python train.py --norm_eps=1e-05 --positions="learned" --attn_scale=0.0884 --bias="qkv" --parallel_block=false --init="normal" --init_std_o=0.0 --lr_head=0.00877 --max_grad_norm=2.0 --decay_shape="linear" --final_lr_fraction=0.0
MLP neurons of a small language model. Each row is named by its layer, matrix (up: input weights) and neuron, and shows model dimensions 32-127. Each number is 128 + 32 x the weight over its row's rms, rounded and kept within 0 to 255. Numbers have three digits each.
After each neuron's rows, "fires in" lists the words (lower case) most often at its 100 highest values on Wikipedia text that the model never trained on. A number after a token or word is its count.

L18.up448:089109078139117083054144112111173084162096119079125152169105137094143086120093110125198145151107155100181088134159159183165079117154148182096156114180110139145131145136130104105167121175153165153113108114104111150169106187124112082105150115116091094129113171104161095203143083121156092157
fires in: "he" 32, "it" 12, "she" 11

L18.up742:121092201077124071123150099107119130182116137168152151178145107154081127143136107116146083145095158136164119181077118108165133068072122127145119145112169133090089176074073082140184128106169131099114116081092134138121115148088174110083130132137104154096147072196082143094159145156089189150
fires in: "an" 64

L18.up734:121153118132168114149068187108174159098153141164134094191135132127123090172135111113080120129093098099152111118152147118152158120145086094066131121134107152083154104146178108140113092145132121150161094134130111151102156134199163137211181120193121189131081108115150080082130127183094115137
fires in: "may" 17, "can" 13, "not" 10, "ve" 6, "should" 6, "cannot" 5

L2.up1:122105120118097146124188135116120142097144103120143111145107106129186148172113087160093106114144098131135042120111139168161182190151131152073144132115102148109099156103120119097163123088103101119156088076142166114077092097126135132158148107104088142086126134192135081155185149159130109123
fires in: "has" 29, "who" 18, "have" 15, "would" 9, "had" 6

L3.up894:143161113094120117130153199111170156152112128178123082157089101148144112130093047183106108126132058098104097115075173164116118088113160110132169154127098138100121077070133225142120134137081111153178141107095147191120178159141078160189118127091155141114042115125111083081096058128148172157
fires in: "american" 22, "gold" 9, "australian" 7, "silver" 6, "bronze" 6, "louis" 6

L2.up181:108170152150135101140165065112124155144116136076176110153047125138154095072131150174155091085168083134150075122107133155095183119092158138101113099087131140106131163147122110142126076104168114137128141073173060126109087101125103119133093133106129091084142126074125090095142153163183178087
fires in: "have" 24, "has" 14, "had" 9, "having" 8, "are" 6

L2.up776:128100060158120111136142169078165149100139071140151136139148104171104119163137132159155121090153115140140179109091102091177107121066144133120144126105086195120087112136144139126125156064139097130196131133182163123181137138112135190154160151207088141149154103115082120103089116110165131076
fires in: "it" 32, "worked" 13, "art" 6, "work" 5

L3.up460:135121106195102145114157152117178097067165139106095163095160133103113133146125141158192070119182091120197124118068135116093151148116153126130102183057114111136094104048154096183112145117125129075088190051112112199131108124053190103175130183140120147136168136149129118102145101070187147130
fires in: "game" 20, "season" 20, "january" 14, "election" 7, "august" 4, "relegation" 4

L2.up428:121134142148064183135106167104118086120130150164090129140128126114097174082158088054096113128110128013152101169169088170123123155158145152129144090141078137134129121125122097161162096091183158151161085087141116126124128091142104147169158116110055185154139148084104125134095074090114156133
fires in: "released" 22, "signed" 10, "label" 7, "died" 6, "due" 6, "apartment" 5

L11.up828:104118134085164129141148126135130105100184155146151100138118135153106089126158142180184069129139091140119131141144122119133088143097130149155085133123152183092156125103152100063096113198132144195122067140070153063119102103060123135136130073168088107161097105113096076158119053146125106084
fires in: "it" 41, "you" 8, "that" 5, "museum" 4

L2.up70:123204125107106052111085139127133148096153134145124095131095112131137220184148161145142113166116161163143136150098088106141086141178092141054073133095124172068187117105139143102088159180073155105038139166108145187122121049135132055174178154116080109102169148112145108110112131153181167053
fires in: "june" 18, "april" 16, "july" 14, "february" 11, "january" 10, "august" 8

L18.up597:148158179155144115137123149203106164090124071112094093142155107180084110142126021151192139081155142151138112165139164089149130146121123118070107124116152120138132138170172173110098104157139117131142127143187146131090121097233132140137176128149110155157113135124115125137128107122116143151
fires in: "i" 17, "you" 13, "are" 5, "not" 5, "m" 5, "goin" 5

L14.up758:119063084114198142179089122120064135102131104154161198185150133068124101073133184147116146095103153112105104124099174109101166153059163132130086102130103137147110153140128115151109083090159156116135160145158111151102151080176087070158154097109152078111166158152109184122148115171115097097
fires in: "who" 25, "which" 10, "due" 9, "reclaimed" 4, "where" 4

L2.up411:078115148168085090130097142094163159143116124126139084094123116202127124127201130161107140167123124131132174058102176098096195172164138134161122114082162164109106125101086181109130098122157119137113066090123056088120135126089123158113153121124135196152111137115107157108158163165123114142
fires in: "at" 39, "for" 34, "in" 24

L2.up625:153064119072080165115114152116169146126138062106142144105146131091116204178109104153128169091088114167133081084118086070154120107099128137113142147122157072132125103117122126096142150080154156082114137090166075073144128098167074151125157136143079123130142139115110125109138146095113144159
fires in: "november" 34, "september" 22, "october" 22, "december" 18

L16.up322:115100142143119106127100173090130160102097083121155122145194126072097117143165092179129124137133164154151085155148062103135123194131186178118172153181122085119149177137088137156125108105085106073123132108103121163121159183145109142058166130133103176128196192146170151142075146175128156168
fires in: "an" 76, "original" 6

L2.up461:117029180138127092120112191117164135110123110173069133097100144158114122124171122161126128120146116150112158117181165130139152154152133174152141171122144132120137087147207094141120112114140116173157080181101145205130138153121159091085154135143090157102186188144112087109134120159150125103
fires in: "on" 68, "only" 4

L18.up557:103145148089165114128110174091186127141148166128083104132154231092137107162159145159097112155128106125095156057152116124131148174130156112144101201091199148163120153132101102111123144073126112100088119144128170138140106057163096165103095158087117201113155105103190083116121182141136086159
fires in: "in" 43, "to" 11, "armored" 5, "the" 4

L17.up956:094137121082120087122099156126110153134117102148135072145108149096147114096148076114061096123176108197093156133132127095111120074116092065107121066106119137190139107122143068123131211124093144153113103075146089142092118080110130112123177144102127094126062093048124126117147156122114110048
fires in: "to" 39, "would" 11, "could" 6, "should" 4, "might" 4, "will" 4

L7.up639:101157114157092150100052101140050114157107169108114112121107115086136210147174149127104092141164134164090103070100112162120159125097084129093123129132080110148135078148149175110141115100079085076139103102134136074106132070159115080098143131187118176118169162101092066116120171088132109130
fires in: "american" 34, "major" 6, "by" 5, "national" 5, "superman" 5

L7.up943:106178127112138138183116161107110129102154108152123176141102162157141101166154106154165110119170089163069140091182143104200146149130089124114164120181152089094114128134219156117136116154078116075142119109116165167096149160166129141138128117163119167159068121152179129142121043127087187142
fires in: "also" 35, "medal" 9, "he" 8, "year" 4

L3.up778:092074121135153110096132150098058147139157199160138097150093149179156130147198046120142133117157161157109098128116116179112146102142098132097081148147132128123115131126120103055070135082128102158152144109117114160128107158168122106105097186140150138153116130103071103096152204103134135078
fires in: "from" 33, "by" 26

L2.up380:161076129133079141164117092120113145117172071109166113157100173150116121192133089173123151147077138141095107119107137138121163113129157144122195100125084095134132153045137080104148119101130121137123156085088154143090136103119138102129131122056182099133142113108176142175134166084169127042
fires in: "that" 73, "where" 15

L3.up586:129146115150131118110096163120093156115166183139130142136134144157127197136126122051136133119168118097138136008120124054105083124134182088097143152056090111183174061134119116104107163125121113165200118114076085120143130104150124098144144158179132123106128097113145048128138137135114149125
fires in: "s" 16, "more" 16, "those" 14, "medical" 6, "children" 4

L3.up741:102145160137029097136127165183122103131142156134120103119120117126135125130115100106105141133089121079204175136160147079129132102084095187126164129102131106107114111130120131105201124142121144139143106143094135131236168084177092098115075091085058158142094199065122165077112154135134121096
fires in: "s" 25, "a" 16, "us" 6, "la" 5, "country" 4

L7.up912:129130126109114067099110122127111157141129072113174204156114136136163150099065102074090150115186162157103153088140136113150141158084064156162151185102141141100140140210175127118113143099122075197136060117173137102164155131142114105109103100156112105129078172132151059126109109132111104109
fires in: "as" 34, "to" 18, "which" 8, "and" 4

L2.up17:113142092150081142183091113150217152140116131127138127180110147132166118114237202157172112123103139137125138088097106111080142156085109134115126116106127149095126140150190090058108162100141067159116144107127111137119166096128126132145113148106112150158160120141172143095117139115092171135
fires in: "during" 53, "end" 9, "g" 4

L14.up888:186140167163154112171134127120156147095126086204155102075088127108110172143083103078125081179193085111144132107192167093136108169112137181127159203122116169140115150202166166095079135162126112166079103084084138118063110177146115127119144110144144168138089136194097142120059148178091183116
fires in: "to" 44, "in" 8, "too" 4, "might" 4

L3.up103:100100064156139096180080153140140110122032156106136113122095168134202169202161141102113110125113132054131184170092107134106059104130120190125116131089151112120142158085103093178127168149130091106148144164132194159145084120132136197125096122101141125166134104043097145125071121112160093159
fires in: "after" 37, "following" 14, "history" 11, "before" 10

L2.up243:133113100105125092142157144152109145058167094172124103129102128121143102029130056087114104086103143159156167152090106122117119120104116147095057106074114120137085152130143120164092131134161167099126094132132154086163164180095097111181104111107097162133123123145118129204022156086167130120
fires in: "october" 16, "on" 13, "september" 9, "since" 6, "augustus" 6, "part" 5

L2.up210:124138128136161128089122094104122140143099117124144079113089137182111147146184120154158119167116108134079135135082177130108121134122115151111189100166168102149077159156133139139112145163085163133128115115138050092128114130183113179085124077085119092130132085112113106130154103136178084119
fires in: "i" 20, "one" 11, "she" 10, "they" 6, "he" 5

L3.up653:065172165074161154149091111161130126169099119156086154151088145102166108108139161195111134080132126087227160173118118191054149136163127154127136109112126111117113129163177144203160129149123119110191125155117121180217161092136133145060101179116169121131043138083152121050090150118172150127
fires in: "s" 26, "c" 12, "jr" 10, "suburb" 9

L2.up518:154154100087101104121149109170130137161128149151177161116122111128089156101156148201111108086123118182106132181207124132135151130148148216155196154138142100113139123072149144193150140165132109092173120139137142106109142149096053137112122116169074161114162177119165188118121140154127115109
fires in: "well" 23, "all" 20, "open" 7, "single" 5

L7.up341:191114162157094136136087167122181200187146137202130101097055172126080135178123118111149145138141074167138130104165119102134145128122106121086158168150121124109167104111139111182092164143099115155184128111121131194144124076182174037131164139114136209065105092140132145136080127104099082110
fires in: "at" 31, "about" 8, "under" 8, "on" 8, "around" 5, "to" 5

L3.up247:175150071160101129168099107129122134168112116153093121136123131172152158131123105038151099104107139109080152140108146035082097165108114149154115112169153179111122145134163141133183086095129144081129134135216078084118137153136123159109128126138082127121093156103177124146099121085096157112
fires in: "or" 22, "number" 10, "length" 9, "than" 8, "if" 5, "any" 5

L2.up95:143168189066151149136120157135142067135091111152144099084101096117129156087117138136069194127164122149084119072111137079150120152144132077131182159130089098084108193042136115166165163109130131111153161157132163155117071152115100147181091164147137163129154191116110102094098106123100093166
fires in: "january" 37, "december" 24, "november" 12, "october" 10, "june" 8, "april" 4

L14.up635:102135173143191083133113168150078117091104148134174111166116184165195138119178147079096156136201165218182140109155100132088127133100133141138158179112157159151155167154123135174105131169057080149158106113148079130133104144186146147155077164098068167153128108135059093100097090150110122121
fires in: "to" 63

L3.up179:048095125156089139124075203095196147109170169099085116148121085142206110134108158154144093114142144146142094117117093083086106147160122176154214153104159113132084108106197084137117124175123113124176118164064141177137139127095097129106124066107148116094151152099146102148086144116165143159
fires in: "american" 34, "john" 10, "he" 7, "royal" 4, "canadian" 4, "henry" 4

L3.up18:131095119129090132156107108107139095139151102213135089138116084143102074118079053135126092134108116098141167102183104121149172193168163082156114161152137135123162119097184097093190109091141155099185075127146059190143078114120131121104144098124099091171134187120098062097138158144095180079
fires in: "on" 78

L16.up490:124121111120126185129125152133141150106169174148124114092134081141095160085102087163102099067112136149147098126101129144146099119134082192090117132117128088140158109108109144164153128147128100102189138101105058098121117123124144113109147092133070171103159073193179126138105207081167061071
fires in: "any" 22, "the" 19, "their" 10, "some" 9, "his" 8, "every" 6

L2.up868:167079129089112110126111130085140103152160105167165080128115136125170155157110103153113126126120085164141128081162119122130081196092163121086144146102054122083150171104121079125177130154097125116173126138109112150127132093150141146141133141142058118130148173108099160119164097117183166156
fires in: "season" 36, "career" 20, "year" 9, "author" 4

L2.up300:068159101128091140097094104101142164141091145117106130150100106183122089154134143138156134092086149120129087147173149146100161179141113154133146154116168146112138125106172152126091161106182104162165148132103096176140110075149163070150187123158116180157123118063130094124149091123120139183
fires in: "school" 24, "park" 21, "town" 7, "parker" 6, "look" 4, "books" 4

L3.up734:124150121074079184147091098153107084145122115142108122152167111159105164136157170115090119112128129073101108116204154081130117130182067172150129119096145115116106120150135162087110139113148148151127085157091172144185085192095047099128109166093102160123118223149130121091157127060130118108
fires in: "out" 29, "down" 13, "back" 9, "alongside" 8, "off" 7, "along" 5

L2.up245:111117123133114102130176150155138122175184105136106112151150107101108133130115110099093133159150055113144147055121067083130204175078128151122131166122087128120053112110165119090115086109126153088132110095073098123179070099107091107188121101102066138119104070111078140142127131138137142136
fires in: "season" 43, "seasons" 8

L2.up590:135123114138104094146147109129139151133125129174158117082090148166144148109098025148154136178116174148123160138178118146116118132071123191077080128170081152131136156113183131157160126089081109083164171156151115101095130112112095154132161113141107153110091109078111149127104127129138127157
fires in: "this" 46, "any" 18, "every" 4

L3.up843:129121152061062115128153133105167120108097079152166079100126128158102140103158051181122105152121210152168145099095174108098131149145133145064080127146149088056122138107131092136140138081145099093116149123161117134189119136131051166154133145141140140130131135125093130168127142071166121180
fires in: "october" 34, "december" 13, "july" 9, "november" 7, "june" 5, "february" 5

L7.up516:120171213131057070159110123061184074164132102154103085136099122128151168118135108160144105179135110130035137112124179122116131150054102118087091158111106175150122082181137197128150159107119113096078124068119111176138118193124097131171153097109127174154161138153090133105152099157113148145
fires in: "at" 64, "for" 19, "from" 4

L17.up210:131185098120133092168164154084151107120147195106132161160146125095086134136128103131119076141150141185118186161137083155111088099123128086164149103162170117098131159147156150216147143125122151110151151105066164083156077120161171161117093094127151130138179120122168125096117179079088104125
fires in: "the" 56, "new" 4

L7.up216:084084134090170125170114114124150087153167151156119126124149160168140150221110134138117128088176137142112082110123091192163144132188163133099155130129145097124135103084106109173158133026178163148117134158162149167158139167131112154111140134171173063104131218165066101199122154120108187167
fires in: "of" 50, "https" 4

L2.up231:073162138136093146125152160125145124108119125135185161163150137147124138102140136128120084144116110137100134111171075166195130123108108118162065093234127117116165125102192128115136134098118189140126145108155097173108147101108046144153123187153095103080144166158126098090114064125150105077
fires in: "new" 29, "such" 18, "white" 7, "little" 4, "long" 4

L11.up173:139195157089125138106099103133093118171142144141077116084115101112137137154151072145101110127139132197137126127154128062102115146142132170092097148108104160146147101114091127106136144066160077144138116112100077102165114117129163056082117149156081108104155151153148192169168158103139137103
fires in: "and" 17, "or" 14, "to" 12, "the" 10, "any" 6, "other" 6

L2.up997:096084123144161109126182167141167128098120139196137094055147146120153074075147162148148075167142135140091078111144059142172158062115130128099125151155092084116172128143155125144155176128103119150183090108131200151109201159116106144158151143118173124136159107089186142145170087140124136090
fires in: "only" 22, "won" 13, "brazilian" 6, "awarded" 5, "receiving" 5

L2.up933:156141134116109110095138124115152091090116063134101143085137086116138148104134103111145142116153154159117166140084093135118110065127093143083157123132138125132146091121127137135114092124112112099093097071203169098175147093107134143080076096133113125194202151189113138062135148115144185127
fires in: "then" 25, "local" 13, "again" 7, "attended" 4, "december" 4

L18.up46:144129186092140020165105108088083113143147193115122146139182123216142082152169082113131095108149150138092167132163140144108173094145095134128121168175088116146090112114156132127104164138107087121174160119125125124120137143148128094133134125097086100141137113138096141175100162175083208122
fires in: "can" 15, "would" 14, "will" 12, "may" 10, "to" 7

L16.up645:181129123129128116160134156138066078116164142135092103110068086082175062109091120125113128087132167200187053107135147122162118115146082117116089134162164164163108137147165079135084143134129139141139053090110149064111099139094148101112064192113087166128082118139105090088201140120105191141
fires in: "at" 43, "on" 6, "mt" 4

L3.up880:175129176155123094095118154181123145058122077147148161168190105187111181084037105062086141094155138103082050085125153097131152137071155195162206142092125129142120135118109104134150111107153173154141117192108106134109130107142165101067114149096116123147165180166147128130119122106137138062
fires in: "where" 16, "which" 15, "how" 8, "what" 8, "meanwhile" 5, "whom" 4

L3.up4:162163153139104081131121121114065109078163148124123137102136094133126093189121090096134119092166088113168099153107013170119186149084122118119123117111166141145146086175098110111161112146133110113161105122068148073143117096127106107130109090164162089040168121134118063133156094090135109153
fires in: "part" 20, "state" 13, "highway" 11, "rest" 6

L2.up378:174101116101122181094115107115150129111115092088154136132121121131129209095149143101122049111146103123175078122198081120159171161111090123138179107115091066118172130052090157163137148136063079097047134121077133104167100156100138056149174082156157139127133154131112067079194146133132120097
fires in: "up" 36, "over" 13, "off" 8, "down" 5, "with" 4

L2.up917:132131086126134069137144198126135128104147174090134125106174075116152130131170100141105132096108133120099088129137135094130178136105093139091045085126087154160127193129148102131139120107132126149020167126139081149140157134096168132114146161133054132152113196108133187148070075142097079064
fires in: "which" 65, "location" 5, "production" 4

L18.up839:105110107118153106123102117078111083116173076156069162164152125116153134130200103170096135100163108154114111122101118148216140120125152157143136179160124133077113112085134169071120172104089172120170026124139146129088176138159096140123120120179173134113114113133125076138148208204069134139
fires in: "and" 69, "or" 17

L7.up298:138183117186119122163119126146177100072143149144124095135119083127205152090096132104061113072173128146082116128108109156128074117153120164130141176111158114102150145108134065100120182086087123126139111182156170180103158117080182109158153146104134110203134141117178138130095129103084097078
fires in: "before" 22, "when" 20, "if" 10, "after" 7

L3.up659:119133145152154118124152184105095100144140105164122127121127093082174136133131135091156127103079086171149137171159148137121111125145122151077108148066092097127083114121106118131143101083123147121087137154140150136139138134114125138173174173116118113137154130126140164138166150135112133169
fires in: "between" 44, "both" 32, "mass" 4

L16.up446:090133066091156179102109155082150156082151116166118096143164178121150144142150091092097156097164078151049085178155141131120099169126070091179130154077171121155129156139109123095161114125157131106135123111148112124165046086160074112104159140161137092201114144097120130146132113091154133101
fires in: "to" 52, "movie" 4

L3.up763:108184108141079138067173119152117114039119173145140144179110146130148144109115092116103122164129147174124131116128062156136089129066052150111101116108163173131102153102142128162120131119110208115140146144103146124129111146141153135141160103134107133076134117097116148166109163151055086114
fires in: "can" 30, "may" 13, "le" 9, "will" 9, "the" 8

L7.up807:085149133121082170171124138109065102175118156138141161091119145130121077122174144053145109119117125105122150096162099118109114126164134143049129109188044171154091139110109148117155146140140124071142107115167138118137168159077113162106110132182110132131096123102108162122071088114065131101
fires in: "also" 33, "not" 12, "unable" 7, "only" 5, "blvd" 4, "both" 4

L2.up408:199143082133061082137121152140153132063101135168123133112182164077151125093172102168114122209153147098127137172100114163141160124121187129128118130123109116115145128145084138161188114085091125150093120132161111153105152137159147112126204126067124176113117200128173090155143172164077171157
fires in: "at" 26, "university" 17, "operation" 6, "war" 5, "institute" 4

L11.up843:092111109097075177119163085116169102112102161123215168179101112102141132101103066133148116108131137141140068123091141135125091120101084136152076174125137208152112159121169132082154165097191134150071124087162128133117138122119091143144178076130137093098145128137173115188170109173092178161
fires in: "that" 42, "who" 11, "he" 10, "she" 4, "which" 4

L3.up557:120144126098148079135122136100169081161069075090146097098140099148149117140132114162139129169120144133192178170148160154115155150099231164131183094112175110137126167122140163207149191133128129167112106116123088112135072076127110186123096191171122163078089135048130115104074176097120143120
fires in: "under" 24, "for" 23, "within" 10, "alongside" 8, "along" 6

L14.up710:140187122117167148123136203139097137098176141104193112146095096113154167130159131118113131120126137181130138121130038129148128107069087167063052080143111111137113147161137127119168143136122098090137117125205106176124112058099206150141124088037125069108145090121093135179111152135146163106
fires in: "can" 17, "to" 11, "should" 8, "will" 6, "would" 6, "t" 5

L2.up275:155134176141099098161129162103109136118174137168134104086148085126187118127161104125078200141145072111180159143124129137173078097158060168113125181173135095085189138090165131155167173137136119135150120091142192136164125117131091134127099153151157112137080159085114120066149097119181139131
fires in: "london" 16, "s" 11, "india" 8, "british" 6, "american" 5, "australian" 4

L3.up514:100120145098093099087125171102144131155155135107108146104106104092138160153085105159164134124127185124143153154163112152125104137113083137095195164105116111131204020220186114176161119115193120097151131119110095093125132150156157163113140109119075146151120125123181153152117141136169184071
fires in: "a" 43, "about" 5, "on" 4

L2.up675:116169080131169118104090167079136131151158127141095103172164104159129112145100181139120060114154112123145183138132094119126152137097107172168184128089191159125158092058139062120129141167129103151129199167133120179141164143136110152138145126152077164105143101121120119117128150105136151116
fires in: "in" 15, "president" 13, "architecture" 10, "architect" 5, "historical" 5, "author" 4

L2.up351:096151157152159060172096062138168134123127139157159128145099115140198182090189179098087126096092102121114163124101126140094134110116114096110173100119159086189118135177167104118078122142154101127129111131091101160125089071151097123107108147103116128154089143146176098086079121128117140126
fires in: "before" 29, "after" 24, "during" 13, "guitars" 4

L2.up179:074137095157095104117069194051147146114178138163104100137148148157092154115138142064139096172159084116104107114115148160175121057111138110148142096121080125148141113102118102081064103102193099155129080118073186133119155096145109112135129120141145088117107107069151155133054089125090090107
fires in: "engineer" 17, "had" 11, "began" 10, "engine" 8, "not" 5, "opened" 5

L7.up82:108142105182079163139117154102075117219122063167115135112129140104083133108164097193152129124112120081150139106071121116112124102144119057158143126154129099127138161149142130123205124098120062170152117123182148034130119167112094069092153153087168080146092149130106128099102094113116197190
fires in: "s" 33, "was" 31, "also" 5

L17.up158:083124134085171156090149123091194115122173120120017113148108131087095127132160163150134128111127132113138118135081119123123173120154111130133141152137153170112135091102111141141135155104180174151071098152129138100133079106093112150158172132113156128137189068123074126149181111175162164103
fires in: "and" 58, "high" 5, "highway" 4

L16.up590:066105141134114113165142103166129077069111140128091180179097095131151136102135088164095055100120088136161154125069131117116082092155134126109115153160135134107133103049130110106127104067126138160170125045108165186148088159170080156132099093164092130087147103143109161061141158141130060108
fires in: "his" 29, "s" 22, "the" 11, "this" 7, "their" 7

L7.up486:125106138113119108124101134161157152160096155124186084154139108172202140111143139121076083099088132148160140099168132142145151129135101178139159135183214142116123147061174154112122146074110120231066143147123124149116138149133100086147113131165128078203079155118132171146112200096144128070
fires in: "to" 43, "of" 14, "up" 6

L14.up319:147080187138117159135111136103099124130113106175131156126141161200084121141152185123158060113119106113132172155120106107149112134074163096071081090114095140076097115041094107121088152114118141107170152152112107104216130155137164086114183147086099092119082158104145122135136126147106066101
fires in: "this" 27, "august" 12, "as" 10, "until" 7, "it" 4

L3.up552:096160123128123142168144165129129133118089107148181179116121190130153082164132120106132150157137152046083207112139135140153158102152164144100120096085176128094088114129119121117120111114126123138141162116039159162112106113103119121129182151094182152138127114097112162116171151124073137121
fires in: "university" 28, "world" 17, "technology" 5

L3.up796:181100149102185157145088098078128132141157096132098196129097147156102181187102066089118116179048127142110148179172127121076112188163080205088110153181105118091156122118087114149171162162116139120056168107150136130113140100160120088169155136178110133102132182143150166125111139130120137107
fires in: "between" 45, "both" 32, "including" 13, "either" 5

L3.up389:078112090147169128075135134167173081157153109133110184135120116132124110173152096154136111094134141163150153159153111121141151106134137119122059146189097077120147096097111181082159192124141085149126132135220118115113101111098141067128133167166097159121149155092143176078109115137106164195
fires in: "is" 30, "chinese" 9, "language" 6, "association" 5, "english" 5

L17.up78:085085139158102107127144163069128128221110130163131079102127120156129117138095121122116163153139120128133142088076186217066088104145172091219096109140094120195126135150059117197125156105153166092059137100090120148138124102099156119136109162104065111132113166103101122127147139120118132103
fires in: "an" 26, "as" 20, "a" 5